python train.py --head_dim=64 --d_mlp=832 --activation="geglu" --norm="rmsnorm" --norm_eps=1e-06 --rope_fraction=1.0 --bias="none" --tie_embeddings=false --parallel_block=false --optimizer="muon_variant" --grad_clip=1.0 --batch_tokens=262144 --train_tokens=856700000 --steps=3269
MLP neurons of a small language model. Each row is named by its layer, matrix (gate and up: input weights) and neuron, and shows model dimensions 16-143. Each number is 50 + 10 x the weight over its row's rms, rounded and kept within 0 to 99. A neuron's up and down rows have the sign that makes its largest values positive.
After each neuron's rows, "fires on" lists the tokens most often at its 100 highest values on Wikipedia text that the model never trained on. A number after a token or word is its count.

L5.gate33:68 51 55 41 39 49 50 58 52 47 61 51 45 51 30 61 62 45 65 46 79 36 59 63 62 52 45 46 49 54 43 52 50 42 53 62 37 32 58 63 41 41 37 47 50 57 52 43 49 37 64 65 49 32 63 48 54 62 62 52 60 61 52 53 54 43 44 57 36 64 31 51 59 62 40 58 40 43 45 28 36 60 47 55 40 69 46 44 48 29 53 63 49 43 43 36 54 42 29 44 48 47 75 49 59 64 55 48 50 39 33 51 53 48 51 52 47 45 37 42 40 34 54 60 70 34 39 31
L5.up33:31 44 44 45 34 56 50 51 53 50 46 58 52 56 56 56 53 49 47 52 69 42 60 46 71 52 41 58 57 56 56 58 53 38 36 52 35 67 67 44 47 52 47 48 59 58 38 35 56 56 45 60 52 53 35 39 71 51 55 42 33 31 57 48 50 42 34 31 62 48 51 39 59 41 41 48 40 52 40 45 45 54 61 46 45 56 60 46 51 52 63 50 46 46 35 39 43 33 65 41 46 39 53 49 50 67 47 54 51 65 44 51 47 45 56 63 50 40 52 48 47 38 50 47 75 32 62 55
fires on: " in" 29, " of" 15, " a" 7, " studied" 5, " an" 4

L4.gate439:55 49 56 48 57 48 52 49 50 50 58 42 58 48 63 68 39 50 46 47 66 43 57 65 58 53 51 54 46 65 46 34 61 63 47 48 50 41 46 35 50 47 48 65 47 61 52 43 47 45 41 54 59 47 41 60 64 49 58 69 62 56 25 54 48 75 64 58 37 58 53 68 55 51 58 43 53 42 57 44 52 38 68 42 32 28 32 42 45 68 54 53 59 59 52 58 51 50 58 51 68 55 55 52 48 43 44 48 56 47 29 50 31 56 52 49 59 54 15 53 58 40 43 51 38 63 45 62
L4.up439:48 29 62 58 48 30 39 42 39 61 40 65 65 48 45 64 50 54 58 45 49 59 48 63 74 69 53 42 54 36 44 50 58 51 44 51 59 46 53 45 50 55 56 57 45 53 39 56 53 36 44 70 56 51 58 46 54 58 54 41 39 44 49 58 30 47 58 39 38 56 58 57 54 56 49 48 41 45 29 43 47 35 48 60 40 45 47 45 51 60 40 45 49 52 50 55 66 64 55 41 69 55 46 66 36 29 41 54 61 49 56 41 43 45 41 58 66 57 52 41 41 49 31 38 51 55 36 64
fires on: "2" 65, "1" 8, "3" 8, "4" 6, "6" 5

L4.gate503:62 37 59 49 52 51 69 18 52 50 50 50 49 35 49 57 57 77 55 50 48 68 47 46 55 61 50 70 74 45 69 53 48 53 52 57 45 25 41 49 69 49 47 63 35 55 49 50 47 47 44 39 56 38 50 54 49 48 44 35 60 40 46 49 53 55 52 53 57 52 79 42 57 60 54 61 58 50 48 52 54 59 44 48 33 53 41 37 55 53 55 70 57 51 40 61 57 50 74 63 59 55 53 49 56 44 62 47 53 42 44 55 43 49 39 49 32 58 41 51 56 25 57 52 38 60 52 47
L4.up503:57 59 50 49 57 51 50 49 52 38 43 55 42 41 58 43 37 51 54 50 49 32 43 46 50 36 58 46 27 58 58 20 24 37 52 33 48 43 55 38 61 55 50 58 42 54 58 56 55 40 65 34 62 46 42 30 52 27 34 58 40 65 51 50 42 47 53 65 43 34 62 59 67 33 72 41 48 58 65 53 47 45 39 40 58 66 53 51 49 48 60 53 60 58 47 45 63 40 58 46 35 42 52 49 51 56 48 45 44 53 57 42 65 47 30 66 49 66 46 50 55 51 49 41 31 61 43 57
fires on: "," 24, " Candidate" 21, " /" 10, " |" 9

L4.gate65:48 56 65 53 48 46 55 33 60 47 49 41 64 41 49 62 53 43 49 45 34 45 38 53 56 52 39 58 44 37 59 71 46 68 53 34 55 35 39 53 54 57 51 52 46 53 37 42 60 41 50 52 54 67 56 52 56 75 59 57 53 70 56 56 45 49 60 43 51 41 60 55 37 50 42 53 48 67 46 42 42 56 44 58 45 52 53 32 50 39 66 48 60 67 62 32 34 52 46 61 27 24 54 45 58 45 61 60 47 51 65 47 48 49 56 62 48 45 51 41 49 49 51 49 48 58 52 51
L4.up65:59 50 53 42 42 42 37 56 40 37 31 43 62 43 48 41 54 45 57 29 53 63 48 55 51 41 63 35 38 63 29 45 38 38 48 40 45 35 37 44 61 38 42 48 47 62 58 63 59 49 39 49 72 29 54 58 45 43 41 61 64 62 48 70 70 54 55 59 53 49 45 41 48 59 55 54 54 43 28 45 46 48 51 24 55 48 75 53 66 58 30 59 53 69 52 37 65 56 30 67 58 52 65 54 67 57 60 52 59 47 47 49 21 41 39 33 37 55 46 53 41 45 39 44 51 39 44 62
fires on: " " 36, "1" 16, " to" 9, " (" 4, "0" 4

L5.gate562:39 42 30 84 43 41 45 56 68 45 57 44 48 59 64 53 43 81 63 67 42 40 55 59 72 44 50 41 65 68 50 47 46 60 52 35 37 51 57 60 50 58 53 51 55 50 50 58 64 56 56 62 48 46 45 46 52 48 51 52 44 47 55 42 42 32 45 39 45 48 52 34 45 46 65 50 47 30 47 55 62 69 40 52 31 46 50 48 50 28 62 45 56 53 44 49 39 50 54 52 41 68 62 38 54 50 58 51 55 56 40 50 65 48 63 44 45 47 64 43 37 59 36 69 52 38 63 51
L5.up562:52 48 35 59 54 56 62 56 52 45 40 45 51 67 44 44 56 32 43 53 51 67 50 75 45 40 38 57 43 54 50 53 38 40 55 59 39 32 38 56 41 41 65 40 42 55 51 37 48 55 47 48 44 49 54 53 39 47 48 79 49 64 59 35 37 49 68 38 51 49 37 47 37 61 60 64 40 34 53 44 53 33 58 72 51 42 45 58 59 36 52 61 34 60 41 52 36 50 61 46 43 42 68 35 54 56 45 56 49 53 31 57 63 69 50 39 45 38 47 52 27 48 48 54 37 52 89 66
fires on: "1" 59, "–" 19, "2" 11, "9" 5, " " 4

L4.gate741:45 47 55 52 59 43 48 35 53 49 45 46 38 55 46 57 50 39 29 53 49 46 37 28 52 57 43 55 61 36 62 60 45 71 49 34 37 30 52 53 32 38 52 54 43 47 63 54 55 72 38 48 41 61 56 55 59 52 45 62 41 65 59 53 50 30 78 45 58 38 56 51 43 36 44 57 48 42 40 52 48 44 39 44 44 57 50 50 37 53 39 39 53 61 43 41 45 43 36 62 56 29 40 57 50 41 57 61 52 53 57 44 29 33 33 31 72 46 35 42 47 62 49 58 60 47 50 43
L4.up741:65 44 51 43 46 53 64 48 38 40 49 54 65 42 41 47 61 53 48 55 41 56 63 27 38 39 44 50 60 38 42 50 43 53 39 56 69 46 56 51 46 59 28 49 60 47 58 53 56 39 61 43 45 49 39 65 55 55 45 54 42 48 59 38 52 57 43 48 53 55 55 51 55 49 59 55 42 57 47 45 48 68 62 48 64 49 50 56 50 42 44 59 40 59 52 39 43 67 22 44 45 45 56 47 57 44 46 46 49 46 62 66 52 59 56 42 43 55 43 66 61 57 38 43 43 71 50 25
fires on: " " 61, " |" 16, " (" 6, "2" 6, "0" 4

L4.gate398:48 44 43 50 36 65 56 44 50 28 52 54 41 58 64 42 46 47 56 53 62 47 51 65 57 64 60 67 48 32 67 34 41 41 59 53 49 42 44 70 52 64 35 22 40 51 32 60 40 48 42 55 57 42 61 46 54 60 58 58 64 50 56 60 62 28 35 39 48 59 43 65 42 50 31 65 26 65 54 48 49 54 62 44 62 62 51 36 36 44 36 32 37 67 56 33 50 61 51 78 53 33 51 32 53 53 51 42 48 47 57 58 42 39 47 41 56 42 46 63 54 50 53 46 45 43 41 49
L4.up398:52 63 55 43 33 42 52 48 52 44 59 49 46 50 57 61 50 63 40 65 47 66 40 37 80 76 39 58 74 39 37 67 48 45 59 48 49 31 52 43 42 50 60 45 38 68 63 44 42 54 55 43 41 44 47 53 50 53 41 44 54 41 50 59 54 53 42 62 35 55 60 50 65 46 60 47 47 36 35 58 49 44 38 68 48 58 39 53 47 52 44 47 44 50 51 67 54 33 69 57 46 45 50 78 53 48 40 50 59 70 42 48 41 42 42 38 50 55 42 71 40 48 50 69 60 59 46 59
fires on: " December" 15, " November" 13, " June" 11, " July" 11, " " 10, " August" 8

L4.gate547:44 38 35 49 37 51 34 49 32 55 54 28 56 41 65 59 35 63 55 44 49 63 56 49 60 53 49 72 36 49 50 61 47 56 51 45 66 61 53 51 48 62 61 57 62 60 30 58 51 53 49 48 31 73 60 51 43 60 69 52 46 56 62 48 62 63 61 49 54 54 50 50 49 78 46 39 52 45 59 47 37 40 56 37 42 55 44 45 52 45 52 55 50 46 54 28 53 51 49 31 43 49 65 73 49 50 65 53 41 52 40 54 59 44 50 52 59 34 47 52 67 60 42 61 73 45 40 51
L4.up547:40 48 52 44 52 41 47 44 33 58 54 48 55 59 29 61 47 63 60 38 51 32 60 44 58 44 49 41 86 47 61 53 56 54 58 49 49 53 57 29 53 46 51 58 40 53 43 45 58 43 39 65 54 46 50 44 59 66 53 54 53 56 47 43 49 59 62 53 59 49 59 38 41 55 56 59 35 47 59 29 42 48 77 43 46 32 50 62 52 55 53 56 48 45 54 45 42 55 46 38 41 33 40 56 50 56 72 52 62 41 36 31 34 72 45 52 49 49 56 60 56 42 52 36 52 46 62 52
fires on: "." 51, " |" 36

L4.gate679:76 40 39 40 50 58 53 55 51 49 53 48 52 50 36 57 39 57 43 73 44 44 59 48 67 66 72 59 71 59 44 39 59 52 55 28 54 61 37 59 61 42 62 66 52 63 54 45 75 52 69 57 35 36 67 54 38 44 40 41 29 44 53 62 52 35 56 40 53 52 54 42 47 58 52 42 49 58 39 50 54 24 34 49 42 40 46 53 33 36 45 52 72 53 52 52 58 41 48 44 46 50 43 59 59 41 59 48 53 54 65 63 49 49 47 57 39 29 58 52 52 66 38 42 42 47 56 51
L4.up679:40 73 45 48 42 50 52 46 60 54 39 44 50 59 55 60 52 27 48 56 38 68 49 56 44 33 41 46 58 47 53 40 58 47 64 44 56 54 56 52 51 48 50 39 29 51 45 54 49 40 46 71 46 39 50 50 35 47 47 56 56 55 53 56 48 47 52 56 51 60 56 50 76 40 61 51 47 46 53 50 45 39 51 57 59 30 51 57 69 54 62 43 56 56 33 39 62 47 46 39 52 56 54 56 59 62 54 53 23 44 44 52 63 55 50 46 62 53 46 46 48 69 53 28 43 67 70 53
fires on: "4" 22, "2" 17, "9" 11, "6" 7, "5" 7, "7" 6

L5.gate302:41 38 71 65 34 52 45 42 69 43 47 50 62 55 64 35 50 73 50 57 69 50 51 60 42 59 58 48 47 35 35 44 53 68 52 58 52 64 69 45 47 55 72 67 63 51 49 53 42 35 73 37 49 55 47 48 65 61 52 36 38 35 56 55 56 57 51 57 48 43 54 49 42 53 60 65 56 55 60 56 51 30 60 59 67 46 43 59 56 54 61 34 51 64 62 67 50 58 42 51 44 45 63 52 62 51 43 58 42 48 48 34 43 59 46 62 55 66 57 37 59 31 48 50 50 48 61 42
L5.up302:53 56 51 58 30 48 60 44 51 39 57 54 53 52 56 64 56 53 55 44 46 37 39 65 44 74 37 38 53 37 40 58 45 51 23 29 48 61 62 41 51 49 65 46 43 33 50 53 42 56 49 46 35 38 37 37 58 40 51 33 33 34 67 63 56 40 51 38 60 60 36 47 53 52 41 57 73 58 53 50 56 39 54 60 63 41 54 60 50 45 40 42 62 46 37 51 63 59 57 50 21 51 42 48 64 45 50 48 58 44 61 52 42 40 28 64 54 53 58 62 55 62 58 47 42 54 60 75
fires on: "0" 28, "1" 16, "6" 11, "8" 9, "3" 8, "9" 7

L5.gate484:69 53 47 48 58 57 47 43 56 60 54 52 54 70 46 47 49 50 41 50 36 61 39 42 40 46 48 45 50 45 36 49 59 64 59 51 34 64 46 50 42 56 54 51 41 57 46 52 50 60 53 42 59 49 50 34 52 63 64 41 44 32 43 58 70 39 31 43 55 29 46 49 46 41 52 42 61 67 62 40 43 53 30 55 44 48 46 47 63 45 55 61 60 46 36 58 66 51 50 44 42 59 59 68 48 38 37 53 50 67 52 54 40 35 67 33 39 41 51 45 57 67 65 31 52 49 44 73
L5.up484:65 53 42 48 43 55 48 44 42 46 58 44 51 45 44 66 41 33 44 31 48 61 54 34 62 60 41 48 65 54 70 49 52 43 41 56 43 36 51 48 27 70 54 52 54 60 78 60 46 41 53 43 46 56 48 51 46 48 66 46 33 41 47 42 44 59 50 54 35 52 45 48 63 59 47 62 66 48 41 58 43 47 38 63 47 52 39 52 38 63 54 41 53 58 61 61 44 46 48 49 51 36 63 44 54 62 54 33 36 52 28 62 69 37 57 47 54 52 36 52 53 48 42 54 50 49 58 45
fires on: " " 35, "0" 13, " |" 12, "3" 6, "1" 5, "\n" 4

L5.gate129:54 41 57 60 54 52 36 38 49 45 66 37 47 55 57 49 51 49 51 52 41 63 50 64 64 48 47 55 55 48 33 38 51 53 76 27 57 49 49 46 45 63 50 58 45 44 56 52 63 65 50 55 56 57 65 39 56 33 47 66 54 46 50 45 61 50 57 45 61 39 53 46 45 43 52 41 38 53 50 45 48 31 34 48 32 43 59 53 60 53 48 50 58 53 33 48 49 57 66 48 56 38 43 43 61 57 73 48 44 50 78 55 59 58 66 70 46 45 44 41 60 43 41 54 44 45 30 42
L5.up129:45 38 64 42 39 34 45 54 54 38 47 52 50 47 41 78 25 49 36 54 46 41 53 34 40 47 44 53 58 49 41 43 57 51 53 49 53 37 43 39 61 63 44 43 49 43 37 36 61 37 56 38 63 58 47 45 48 27 56 76 42 50 43 49 42 53 50 74 76 50 44 43 50 47 65 59 37 52 58 51 40 34 52 43 41 51 52 48 57 51 58 42 69 61 57 54 48 43 69 43 36 58 54 54 48 44 51 28 58 39 59 60 55 53 68 59 49 44 64 65 48 46 35 56 36 48 30 49
fires on: "\n" 22, "," 21, " |" 15, " (" 11, " –" 10, ":" 7

L5.gate498:44 36 45 45 50 58 32 58 52 49 49 71 26 60 68 51 40 37 56 59 77 58 36 61 56 43 48 46 23 46 58 44 49 39 53 69 50 56 80 38 48 35 51 50 49 49 54 46 53 49 50 41 58 37 47 58 40 50 41 56 52 57 48 58 66 58 41 47 40 64 58 29 48 55 66 46 65 38 64 37 51 48 62 49 52 60 69 41 48 49 49 64 43 42 57 68 56 46 30 44 51 57 60 62 45 59 59 35 64 52 62 35 55 59 51 49 41 35 42 46 52 58 40 59 63 41 44 46
L5.up498:30 52 59 50 36 49 46 48 30 60 57 78 69 38 43 39 39 34 57 41 46 47 56 51 48 32 54 65 47 49 72 44 62 57 54 47 48 77 45 57 20 45 52 57 38 37 73 52 65 44 55 51 56 49 53 46 41 48 53 43 52 48 51 59 65 44 38 35 51 45 69 54 61 55 54 51 44 63 41 48 71 52 35 31 47 49 39 48 58 47 39 51 41 72 46 55 74 51 45 33 51 58 38 58 50 47 32 72 37 37 41 51 37 68 56 53 49 62 51 48 43 56 68 56 42 62 56 39
fires on: " and" 58, " of" 26, " for" 9, " in" 4

L4.gate189:53 11 46 44 51 54 53 55 58 45 55 37 58 34 56 52 58 74 42 56 44 44 61 60 52 50 33 47 58 43 63 67 46 47 58 34 64 49 37 52 48 42 48 51 48 46 60 46 67 58 56 47 53 57 39 54 51 52 49 43 43 50 51 59 51 54 59 46 55 65 55 47 39 52 55 62 49 41 63 38 62 44 55 55 53 77 67 57 63 56 59 50 52 65 54 40 52 58 64 46 34 50 54 70 47 41 59 50 45 33 43 57 59 73 64 56 52 58 50 48 47 65 39 32 63 54 36 41
L4.up189:65 53 31 58 38 46 45 51 29 42 58 34 66 48 65 49 47 53 57 50 40 44 60 54 30 66 40 48 65 39 49 57 37 52 52 52 49 69 53 76 55 53 40 50 40 40 52 60 46 58 33 59 58 38 32 45 64 56 35 50 57 37 59 69 57 31 57 63 52 54 54 50 48 41 48 57 51 45 38 70 62 31 60 69 39 50 42 57 43 57 49 52 67 49 67 44 50 43 49 36 35 53 53 44 46 48 50 43 46 43 49 38 46 50 35 60 38 38 45 55 42 51 46 32 69 54 66 52
fires on: " |" 28, " K" 14, " " 12, "-" 7, " by" 6, "." 4

L5.gate216:51 48 45 48 56 55 55 59 55 45 56 29 37 31 32 56 58 70 58 38 42 41 39 54 37 62 52 42 67 42 43 43 39 43 39 47 55 50 69 46 54 47 68 48 50 41 46 40 36 54 68 53 47 51 35 60 59 44 53 46 32 66 53 65 51 58 53 51 54 57 59 46 52 51 47 51 52 44 45 67 47 53 56 53 45 65 48 56 54 52 38 34 39 55 39 51 49 31 43 49 35 42 49 32 42 67 47 68 47 44 59 50 59 49 58 58 45 52 50 52 38 59 52 59 76 50 57 37
L5.up216:51 48 66 53 45 57 52 47 51 43 55 60 49 45 49 40 58 42 54 37 38 49 56 63 57 46 53 53 64 40 52 60 58 53 36 60 47 41 50 47 49 46 67 50 44 35 59 51 38 43 58 45 48 53 58 42 62 61 34 49 37 47 77 62 54 49 50 46 33 54 47 44 55 39 19 52 51 61 45 54 53 48 54 68 57 48 57 34 42 50 50 39 58 37 56 60 50 46 56 52 56 44 42 41 51 63 61 71 42 46 58 63 45 37 57 38 31 45 71 60 48 53 52 48 33 46 53 74
fires on: "0" 22, "2" 16, "1" 14, "9" 13, "7" 12, "8" 11

L4.gate542:52 50 53 53 53 42 55 44 42 47 47 59 58 67 59 47 58 43 46 61 55 58 47 42 60 52 33 73 60 57 45 40 38 50 50 38 45 36 37 52 57 56 25 45 56 40 58 57 34 59 59 44 63 54 45 58 55 37 25 55 31 47 54 59 65 63 69 40 46 34 46 31 24 55 65 43 55 52 50 47 38 34 54 51 58 27 61 45 38 49 62 68 70 64 40 50 59 55 53 71 39 38 58 48 72 46 44 47 50 46 30 49 48 39 57 50 52 47 35 35 48 57 68 65 46 36 45 59
L4.up542:50 62 46 57 34 49 42 43 30 58 62 56 45 28 46 46 40 30 46 45 38 52 50 57 44 68 57 39 50 61 41 63 40 48 47 57 53 59 45 41 57 52 36 53 46 42 62 40 33 25 30 53 51 50 50 46 58 52 34 47 48 53 34 58 53 46 45 48 47 66 51 75 57 34 76 50 53 61 39 49 27 40 55 55 36 39 60 49 55 51 58 50 41 59 61 53 57 42 52 38 52 34 57 43 53 54 47 46 57 69 50 37 53 37 63 46 53 65 31 34 48 37 41 47 59 53 54 57
fires on: " (" 42, "\n" 39, " " 11

L5.gate702:36 57 60 49 36 79 31 78 59 56 60 65 51 51 41 36 58 58 46 22 49 51 58 61 59 52 46 60 52 45 27 55 51 84 57 54 51 52 43 37 40 38 45 39 59 53 69 50 56 45 34 56 52 65 44 61 41 61 48 47 55 55 55 68 52 46 47 49 69 55 54 49 49 58 43 56 56 44 41 50 58 71 58 44 29 59 71 48 34 47 48 45 49 48 57 63 58 51 37 40 39 50 60 50 57 65 55 60 50 47 52 33 58 42 50 55 33 53 65 50 51 59 51 62 41 55 27 25
L5.up702:52 45 64 45 54 59 56 44 48 36 47 54 47 46 44 54 44 54 39 35 64 58 58 57 48 56 47 51 37 39 57 47 43 53 56 35 39 40 77 56 50 43 46 51 60 54 58 44 56 48 50 51 40 54 42 56 51 49 44 55 50 39 41 45 50 54 47 57 55 54 12 56 35 47 47 70 55 34 26 46 72 48 41 64 41 46 52 42 33 44 54 56 63 49 57 50 49 69 37 49 55 50 45 44 50 56 50 77 34 48 46 42 50 44 71 62 56 37 66 36 34 44 55 57 38 49 44 31
fires on: " of" 28, " to" 19, " in" 13, " on" 8, " for" 5

L4.gate725:37 56 51 58 51 58 62 37 48 39 38 64 51 62 58 56 61 37 56 44 57 55 36 47 34 47 43 52 42 42 63 44 55 53 60 54 64 49 57 67 40 53 61 74 31 46 42 48 39 68 55 56 42 65 58 45 42 54 46 32 77 44 59 49 43 39 52 63 42 71 49 65 30 36 47 44 48 43 43 52 69 42 54 37 47 55 46 51 44 44 26 48 59 42 48 51 48 50 59 52 54 47 48 64 51 61 77 62 46 61 51 58 49 57 46 42 61 67 31 52 72 49 55 53 45 50 57 52
L4.up725:40 74 57 53 53 70 51 49 59 44 52 68 53 61 46 51 51 39 50 63 52 42 47 43 37 47 66 51 73 46 49 54 63 54 49 62 54 63 58 51 48 41 53 71 55 58 55 35 59 60 64 56 56 41 60 45 52 55 54 41 67 30 68 54 45 39 49 51 46 66 57 53 24 51 51 40 51 50 40 55 57 54 46 51 61 47 53 47 46 51 43 44 56 52 39 31 48 42 55 48 64 34 33 65 36 34 40 53 51 54 48 57 65 30 53 33 43 48 27 68 54 32 32 57 52 57 61 53
fires on: "," 36, " December" 14, " August" 10, " favor" 5, " March" 5, " September" 4

L4.gate671:58 55 44 62 40 56 28 39 51 52 47 50 42 49 59 59 54 53 66 47 63 69 62 51 44 52 62 48 43 60 55 59 38 67 55 40 55 38 57 40 37 57 62 30 63 52 44 54 67 40 40 46 56 55 48 36 46 48 48 57 43 59 64 67 43 54 38 44 52 60 38 52 42 73 45 55 49 31 57 40 62 49 33 42 51 64 58 51 41 58 53 59 54 49 51 44 47 50 60 57 38 51 54 64 51 45 26 57 54 46 67 58 62 42 51 34 46 53 41 40 51 31 50 29 47 31 46 47
L4.up671:53 42 51 71 45 63 39 41 38 49 72 69 44 49 68 49 46 53 48 52 34 47 46 55 58 44 53 57 52 51 55 50 39 58 47 59 58 41 48 41 26 39 51 51 63 54 49 48 48 52 55 33 50 55 64 40 34 47 46 39 47 51 48 66 50 57 40 40 48 43 47 48 49 44 50 44 61 56 53 49 58 52 66 34 30 61 69 53 53 50 38 37 57 34 54 47 45 41 55 61 29 59 39 61 74 61 45 57 62 57 61 39 44 44 39 44 48 48 37 51 46 25 60 29 32 45 48 63
fires on: " and" 38, " with" 8, " c" 7, "ot" 6, "," 5, " or" 4

L5.gate410:46 57 60 53 61 72 59 46 43 36 69 46 24 58 67 47 57 46 61 47 57 43 43 53 47 68 51 56 50 46 62 37 49 42 30 64 55 57 39 45 40 57 35 61 61 27 58 55 57 55 52 54 44 49 62 48 44 37 55 45 50 55 60 38 56 45 57 44 53 43 41 49 47 39 60 47 42 47 44 45 57 60 40 46 61 49 45 43 34 42 44 55 54 46 49 37 43 51 34 26 49 31 47 43 40 38 45 67 49 54 26 61 49 48 50 50 53 63 58 48 68 52 51 50 32 47 43 60
L5.up410:54 61 49 55 33 39 51 56 53 47 62 59 47 52 60 46 56 45 44 23 57 61 56 70 56 54 44 50 47 53 29 50 59 66 54 42 38 17 64 42 49 49 50 66 31 29 63 44 48 58 49 44 54 40 62 57 57 58 46 63 37 58 39 54 52 41 51 37 47 59 53 57 55 42 57 44 53 60 51 50 61 38 59 51 60 45 47 54 57 55 52 44 39 41 43 61 53 43 72 44 50 51 60 32 58 55 60 28 43 45 74 50 46 40 46 48 63 54 48 62 51 40 50 60 40 32 54 71
fires on: "," 37, " (" 17, " of" 11, "." 6, " in" 6, "—" 4

L5.gate518:40 55 47 49 46 52 40 43 59 53 51 60 20 33 50 44 59 46 46 45 61 52 43 51 69 75 36 52 55 40 50 34 53 55 26 46 63 22 36 46 50 53 81 39 65 29 41 64 39 57 39 73 43 58 56 37 53 44 46 59 45 51 52 39 31 55 57 49 71 54 49 41 63 54 48 51 54 54 57 37 56 55 52 52 53 53 47 58 67 48 51 55 70 39 53 57 62 52 34 29 41 43 42 51 34 61 43 43 46 44 44 36 64 59 49 59 55 47 61 46 46 45 63 44 28 60 38 60
L5.up518:51 39 61 79 39 37 45 54 40 49 40 55 67 54 67 49 32 40 31 51 59 42 46 49 50 46 65 62 47 54 53 56 38 42 40 38 42 52 43 40 46 60 58 59 48 44 74 67 55 56 63 52 50 62 52 52 52 51 47 61 28 56 41 35 54 62 44 45 48 51 68 59 60 44 60 62 40 61 32 48 52 43 48 50 58 43 52 44 64 53 58 46 51 48 60 59 57 43 55 54 31 48 70 31 65 48 48 48 44 43 61 61 64 40 53 69 50 59 50 36 46 35 35 56 51 55 49 42
fires on: "," 72, "—" 10, " –" 5, " -" 4

L5.gate52:74 50 50 54 45 56 61 66 48 50 40 56 50 73 56 56 54 46 49 31 66 47 63 47 65 47 41 34 60 43 45 46 55 48 33 50 35 39 53 48 26 56 52 61 38 46 49 80 65 53 44 51 48 66 40 46 48 43 41 41 52 57 59 46 59 55 31 40 55 50 61 41 35 59 41 44 56 45 68 62 54 33 39 53 53 48 56 51 50 57 61 41 56 54 59 46 50 60 51 47 49 66 45 39 40 45 40 33 51 44 62 45 42 33 46 63 59 64 35 40 41 47 28 58 46 34 38 32
L5.up52:43 48 35 51 49 44 33 37 58 38 52 68 69 39 62 40 60 36 36 68 47 65 51 50 51 62 66 52 54 60 50 33 59 59 35 46 60 48 39 41 65 66 45 49 70 54 44 37 33 57 52 37 45 22 57 57 34 59 47 31 59 62 48 26 57 54 59 51 53 58 55 67 37 34 49 37 43 53 48 61 43 41 65 51 50 38 53 47 46 46 38 45 56 38 48 35 70 35 48 49 52 55 31 51 38 58 58 59 57 53 49 49 63 33 58 36 68 28 62 45 50 38 45 41 39 53 60 56
fires on: " with" 65, " using" 7, " without" 4

L5.gate590:42 38 48 48 42 55 53 36 54 50 52 52 65 55 70 66 72 53 47 44 67 63 55 51 64 54 47 55 41 57 51 48 72 46 50 58 48 56 49 45 45 45 39 53 63 61 73 56 39 47 38 78 71 71 45 40 50 44 55 33 48 51 59 65 38 58 39 50 50 43 58 72 61 44 55 51 45 40 47 51 60 50 49 39 39 59 50 48 61 45 64 36 40 57 46 48 35 45 54 50 62 50 50 51 51 40 46 48 38 58 55 59 42 51 43 76 34 68 20 44 45 31 50 56 43 58 44 54
L5.up590:47 28 48 36 49 52 43 40 54 46 47 51 68 46 55 31 55 70 44 52 46 49 58 53 63 61 41 64 51 56 55 59 61 59 56 45 60 22 36 61 54 47 46 55 57 54 41 48 65 47 55 48 60 42 52 52 47 47 66 38 40 55 47 47 41 64 37 62 46 48 57 52 58 44 53 44 35 48 61 52 65 52 40 48 58 60 33 61 62 47 50 45 27 41 35 58 34 40 44 51 58 63 56 75 46 49 48 32 48 44 42 36 53 59 54 43 55 30 62 60 45 59 56 36 53 65 68 50
fires on: " /" 16, "2" 12, "4" 9, "9" 9, "8" 8, " " 7

L5.gate489:37 60 60 55 52 42 77 39 58 57 51 57 58 44 47 65 61 65 70 42 34 55 40 66 46 42 45 46 58 48 38 54 50 48 29 57 40 50 39 48 41 50 34 62 41 70 26 37 57 45 34 39 40 57 54 47 44 55 46 38 67 40 52 65 41 50 45 48 62 63 46 46 46 60 61 44 45 57 51 38 49 51 41 34 54 31 48 46 47 46 69 51 41 53 35 55 48 59 39 47 46 52 61 22 47 37 49 39 66 44 48 55 58 61 48 45 32 57 45 60 42 60 50 56 44 44 35 57
L5.up489:56 44 41 37 33 45 40 66 51 37 21 59 58 59 49 53 35 26 45 52 63 41 50 42 41 40 51 41 52 59 48 53 48 40 58 47 58 48 68 57 52 38 38 43 41 34 62 53 52 67 28 53 50 33 60 44 38 49 50 50 44 45 67 47 56 51 55 57 46 59 45 58 58 48 57 60 54 62 40 49 44 41 46 54 42 56 59 47 53 39 44 52 56 49 64 51 61 43 53 50 49 63 51 53 46 37 68 52 60 44 62 75 56 52 60 48 47 51 50 46 46 44 53 57 55 32 63 43
fires on: "9" 76, "0" 13, "1" 7

L5.gate36:51 55 60 64 44 26 61 40 51 56 47 49 44 56 42 54 34 38 55 45 72 28 34 57 56 53 42 47 43 52 37 43 56 53 68 58 31 51 49 59 38 50 38 41 53 56 53 43 36 56 51 47 55 66 54 48 32 49 65 37 45 44 57 71 68 36 41 48 58 48 61 37 51 48 54 57 46 53 47 52 69 57 53 55 22 55 43 38 34 67 67 51 46 36 52 54 59 26 49 46 48 54 62 60 53 52 63 63 60 58 52 52 32 49 51 39 52 51 52 47 35 55 53 51 61 34 23 42
L5.up36:47 49 55 60 43 59 49 46 52 57 43 53 46 61 43 54 45 36 38 45 38 50 56 50 66 45 44 50 58 67 36 50 56 61 41 67 47 70 62 41 44 36 73 32 42 42 65 39 57 47 41 37 40 60 39 42 48 43 53 49 45 36 44 54 55 48 42 51 55 63 58 47 50 43 48 42 37 31 47 54 76 52 44 54 32 55 51 35 52 54 34 42 51 56 43 61 51 61 44 45 56 38 47 43 52 59 39 74 43 47 52 51 52 45 49 55 51 71 36 46 40 52 38 61 54 57 49 46
fires on: " of" 72, " for" 6